{
  "activation": "swiglu",
  "positions": "rope",
  "beta2": 0.99,
  "schedule": "wsd",
  "train_tokens": 1070000000
}
MLP neurons of a small language model. Each row is named by its layer, matrix (gate and up: input weights; down: output weights) and neuron, and shows model dimensions 32-127. Each number is 500 + 25 x the weight over its row's rms, rounded and kept within 0 to 999. Numbers have three digits each. A neuron's up and down rows have the sign that makes its largest values positive.
A block is one neuron, or neurons of one layer that tend to fire together. After each block is what it responds to, as a language model described it from the Wikipedia text at the highest values.

L3.gate30:474503487543539473489499464502496535498496501507514558504490470469584498531456516493493540496495486482494494483525499449499523499523498520514484539477524516523479559492506503509503501483465476520462516506477486538538474535501470434474456469537465502513532522540533483483467515504524485499
L3.up30:426493456499468511520517487494535500506465484479524496459496490532511514484483446499483489529506487497500504524438489509469492496524498536481471490477511510477481525542531473517548541482534525490520539482508514507538516542516490543508497458527521508484486529531463533551530535481490501515
L3.down30:442553459504515517500535491506462503507511481511498521526350497472427475476486485492493512489502497481527505471518476492498543515476498491530474516534508523487523549533516508522492503541511513497465494511491486493493504490499505475525497498530464479482479527545489504539482501493485534493
L3.gate241:503492498473477467519530551483488466507514454497472555546514500483505512489515498497484507509488482496503494518501517466517527530468510508515469413518536530504490467503465491489506492505500483548503458468516504538502488484528468529488501513474519482506485508447487477514484417503509524480
L3.up241:489509490483501528497520524461481497501515526518466500454479472519510495486488472525501483486493496515545527480512513495497510507521497456516503504525474484504483460507525449501502536509479483481517483494464490469528511462477483455525471497528499462490485557490515528525536508495532506496
L3.down241:504492454439493480466461518493523504482483522516464504483489502485515488491477505497500524519494475530534525469519524499530493482457458490527479531488484439496508516523506422524500464530513519450511506504493499479491478471483503492536515466493480495480518537486511521541487479516539504509
L3.gate339:528506491485444498492501524485518480521487492509522508513477462516528505499491501489533502531539525514490482462512505478499456546490503500527480530511524490475497513507505502527479491482475533504483515501471515499541451501545480533499469490535538491463512512506516462528507503489511504493
L3.up339:472503513531523482541484511521510514571475497476526546475494505498512520508501495516510466477517505464463510520518472451450473533467500468569538522483537498501442505491495488507503479512518516479513524480511504504499505536478508504496471494500495470496511538518476500486528524528494458508
L3.down339:471512476499536506518500508498480475516530492529490501504380518481518510495486494491526529502448502530515518495505507508494500476475488519530518478494524514470492547490503546508501496480475489459493499477474511460513515544503499495473488482509495506534509500509508511513521484465524531511
L3.gate765:468503478486475524533528481528532501479507561467521548488518452521580488510504481473501495485476486546518517492526497503453469455476500490536506562497540521502511491479498484543560513523487507489477465459484494482485509462476514498501532517479485518500495510510515512488517498519443498499
L3.up765:521501469481511536490510480512498530548504497496504463506519506512501478469524479519484517500474518493512485535539510549500471530483501462515515547540487541497499490500547490544517504483569552497481476515489471516534509481489503507503518499548498486500506494505499479503504479468511492445
L3.down765:500537502487503499519509507523509502497507482507492491482516503500537525510528478505539539507459580532501492497500558475517456501497497499497512466499539523475477498492528477488538518458536546495480548479499506483515514489493497496474499519577508474497474517464522497489526518487478491477
Pronouns and pol- fragments. Third-person pronouns referring back to an entity (its name, his first, it became), plus word-initial fragments like pol in policy, police, polarization, and B in Both.

L10.gate52:506538495461519450483512480476503516462509525551502526503518431470500499517465492499445521506526494523483539526522481534487524519477487520545508502484476466493491450493515488526514482505500500519426497515497522489485478480478472523531532445481506532513494514530480497502493428496518480521
L10.up52:506502501539490490526471524525470486583520522537483505475511526508522498518518468493478473537454497495505531518548512504499473497549525514472479514513524505456507507473486498492505489485510510527494500458511486514515496521475476556480523533490490476464506493491476466489485456499525542492
L10.down52:497576467467488527526519462468505503490528500472505510486466480515532516502478533494506523544499517481490510481531494463533517420505485521513483480487520489497494468503512502494507508458464511471529524519491562504520501497455480526523473512493472471516455538497518505494481477487523513522
L10.gate387:506515470522498451501523564494489505556548500486491493503506442486546480517491511494470499537490529522476480473471487465501449524499503490507527459475526494517482481447515468515555485547495526501455463505481483540511507487492496505503511487485483473493522483489479505482497497499468473490
L10.up387:510490490502484537498540488496487491496533499494532490498499515424499482503496518520495462537497526477458519479500468513505488499521526483487484457519525468486486481512510455442490488549496545518511488515514550520510539504502510459541475494479466470488496469489488526526493501502499491477
L10.down387:479501509511450450564502467506506530470505472505492538508483487503468494465523487488497508502521464464543481495529513499531537486519464515465503542527497518518520497496505510528485510508492502486523516469502507475515511463507470505471503577522532540569496493509500464527516482473537525527
L10.gate430:505513488550528481509450489548485496501536496504499549498491524526454504508547529548468526506492518495502509529524520474521488495497461498489504505509518493471509424436527486487528503485454472512478458533499465516459504521475490550552489472460477477504492478495547488498516507500477445496
L10.up430:513529510524501532508507473536466512463511469517498470524496499492542467475492511476522510531491499467558487536498523518500516495476512518474540464467507497516473514506523487510496519537454517490436484477498544487477489491540481502537462511522487489499495494490503485466486526507514458479
L10.down430:478522500481492489516495486527500508504537501518470544466503539511509493472525541471505511522503502504523469585488504519494548496498494521524497471546512519482513489481558490511507547499539485497537490502499529465505504466474502520448498493516511465477492471555516492494502498472568513518
L10.gate759:492486524542500451523484479550433435510501473545492541511489495508508516507502490505517546488499506556480505541491515478524474473475492460499501453503517507487488458486521485510510492484468549503467477543500486493500499508496506453492528478427513472452461487503481467516494510489465488494
L10.up759:534525480477501510498517480449540502475519517502512506503514479521557519510519515490483491498480501493530502517494487507498519489485499509520476503504506529499503481458551499488493473535471485511473496482437514487544439455504482521495476549473513493521475508507478487517528443500506521468
L10.down759:539487517510512457479481498504419510468513513578506527502491483500508494531510503512503510493471515453486463500497473492507525469517489486494511486485508524480512493519531544520501533457445491459471481504491489533532490494523463495510495479477518451494515537506526464520466458493507468494
Sentence-subject name endings. Final word-piece of a name (Xavier, Presley, Misato, PRS) or the pronoun he, as subject opening a clause, just before its verb.

L12.gate283:467494498498460505523503495477546518500445454507469492487519501502500510495502467524522522526538558503553510504475487476490498491496461482472498503497450560472539493477489458510487519511490504496482504485491501524494486491477510475522476472508486500496528505579452505479525507475549483518
L12.up283:495511477548484442541486501518515532490521488503470475479502505490527491505520499512504518504479510513499512477485448515499506486528488471494497484495539454456459490466528447509487484530478517502517486522482516502523488489501489513453497510469538531487515502501477515440479533453515422467
L12.down283:513593466503468484502452546557499507478521521482489497474470492525500475465501542493454489509474476507513506461511488491473471497484529442513493496512505476511485518482512474494504490524547507482488490515502507501463539509481499501460517530458480472459480523472504509528512493513505477456
Subject name endings. Final word piece of a person's or entity's name, or he, as a sentence's subject before a verb or 's: Coll-ins started, Xav-ier goes, Duff-y's.

L10.gate130:514476416496533469512499536475509522498507542510471503505474496502508523505537470494496521491487549516477470525482520462454544519490498505513489480492536495516477527529520507496527455462472505498483530516530527497516507484531517465520496498460465439521499536475498503473526436505519506515
L10.up130:527483465493522493500506500483514476508500497499493502485478530538477548515472530517449518478512490480493531493529536506473519531551478500503488478520463510517491521473524495492509482457482503515537489509488507482503513491510511466486446492471465485513503540477493506473538506458506494478
L10.down130:503562495497476510520498479501504500510463498478518462470270460488477479472540502514508450502489501518460488507503481511499454493519507482534515498506509498477491476505477526479477523552470522474438519498472483504507476478462502521518523516519493549516535471527510496517504500522490501502
L10.gate482:497535520507508475491492511512547460500471509516477497498481543516518523502514491465508500482516568496485478524539478488473519525547499502525535467506483519483525495463486477497487464464523515477457507565544493494466460481474503496496488500487499491515485539503520496469499493438533464499
L10.up482:494534478494470448512511484537477527527488453469506527483495512457479475509550506487531488543523495490476523501543452506509474491509502478476512517582457500459546465491533491497510539498475533477452484524518500512477524528512486498490507480487507490475490496510503496514511526497518513486
L10.down482:486553476532539512511494518527495500475507491510481513484326553494476519511454533516519461491510524489483509497497499529470496521487527501487512525503502510493505492512498513529462503510512507486508514505523505451489499479495490495520466496467527467532495562476522584488538525485476505476
L10.gate802:516513484455501478505486464486506472540477519516552486514496513494505520550478517517479544503493503510515519548486488440460470518540494500510517518500516545502532516525461425502492476510483553493467461523503499496516503436485485509460476501498498485505516498480483486481490495494528498560
L10.up802:550527500522511507483488485512506499507496497493507485467484500485481483535487525520533552476508469485505469490467502530497509522540477513551522520522576503481459482468514470452503494488496470518503511457498517498494439513502479475509510511484479491546485517493497491496534474512511485521
L10.down802:527558495494522506523474495543456468473466455526467492484338492528480504503540507509512499489494510495453508499473480509503488491493488514529502505474467508490499496466486501490488501511488524512505526451487537485475496491528465476515516484484537501454484514503486519529512494490495477511
L10.gate891:486513526496512455492483487483518438499463522543504536463517531501524510526500518518469522481507486495516530499477528484514522468507502429477471524484505539495544486517540519512532459530495531491480505482523472474471479447477525504479491490489525503481497536515499514519507528490512476477
L10.up891:502531488540503473478517501518539531449466503532512527498509477495501497459492467458536493530523519513470481519511524557445474455470506482464516488484508490533515483481503457505553487512466499490514497513512511522510534520516514472520543535528467522507479502557524460500534512481515484505
L10.down891:533481524543534509512513434463488458536498527486495457515523536486537554484529481489521514458495484554516522506488461477537510542497492550521568500491523494500508504469483455525461495515520543466486507471522520480496539508493482511467497538501467481518531517538473508506502506506510493507
Definite article for topic. The word "the"/"The" (sometimes possessive 's) starting a noun phrase that refers back to the article's main subject, e.g. the band, the film, the village.

L3.gate294:464508518483541544533504481511490522548491513495541515534503489469518459515507496529430489520512477469474496517509492502504519486554512484501493499509525486480494497529509458508536481498512511478520483503505448493510491440489492484521525493538514514482465522480509500498506514496501503503
L3.up294:490488486496539484581504468522487527514491556557521514460461472534476465523551492502493496483502460445493512522509506535484510525561506501489505496513530523534500496515484524509495482488537502510491489483518439520543482472482548468514501491499516507495493480515471510494522492478519485528
L3.down294:506465466497529452559454476527494463477495524541475521488401518506500472482511512437498508498502470473517493518461517452482512532500523478499478518524486514519451503492495514565478452522513497507497515471464509520476476504491542485488516465514487514519518506529514534471505524450494532516
L3.gate342:452489530492490488538481515538513549473437465468482530495486509472495535506481526518477506502525497438503511488470503497501514494543526508492512505487488503547502539520501488477511490483503492494503476488551477514513478464515478525506531491521487504518469484474489494494473508544515504501
L3.up342:481507535520495554499497483537525507512472542493514522480474548497489485489468488516502498495545499476561515502474502483452493495528417529549503469502471482508495494559487471514513427470527511437558485452494460497516492542498533515510496513472526507475489534495495459537468548514513496505
L3.down342:469554486525461519498539501463468544505503534535490507487458503505469481513497546488485536510544494519508509531487455491497476490481469513526490497466534490540489527526489430495525528530477479472521492471488457488500463549483544476480478481490532511482518476486512470480486495491511481458
L3.gate678:518503518484510522518449532537503503461501528455524533556500501500498514502490521488440511472502482489416537524497519468514509487493522497528492502508544493520484518531480487517480507514551485551488478492500476501522513503498487492490446543431520478465479475502501521522498454513512515462
L3.up678:479496500482481523498496515474505494480469483531475481476510523494515489524478479539513506533476470432475538537488509492532518514477505497528499459494509526491455493540491501507476478484502487466520520543513525510555517515503500504514497540482540508498478477487472498520504462505502510457
L3.down678:516505460519529535496449508513471472505498527497484478497480553518517506506478498489534494539489512461470516472521557466499498516509520519502446517503519479469471493551507552482466462489495504494544512484509482494489473562519529489425442541512495503502511505504494466526515504521507458496
L3.gate870:486477490486454524505475506485461521484499529552526497472500477449482511499504489522430482530523486497452509490499498492505532503488546480510501474484467530512479486529535466499554481480521528522529496462470528561534506493502519530531489472531506497473441463527464508505470489485508522517
L3.up870:467486464499490494527482529450493543493481513503496501473504455450493474508487517492495512534541546500453484485503501499473499431460493510496522504500475497521530502499484503497514529520508509495505466456467453545519513494514554494513519477495492478511551506546487541525493477526521526481
L3.down870:501501519494489472485458486532521493503469521535498474480414488454518479509502519500497521557522479500476483499502522503487496516482484481511481481477505516490501511458489507522501531526456464516495484510494471460463458510538528504532527512471515468488524482504489527548522485498521528503
He/She and lookalike pieces. Sentence-initial He or She after a period in biographies (He was, He received), plus short word-internal pieces like he, re, eb, ey (rhetoric, debris, Fran).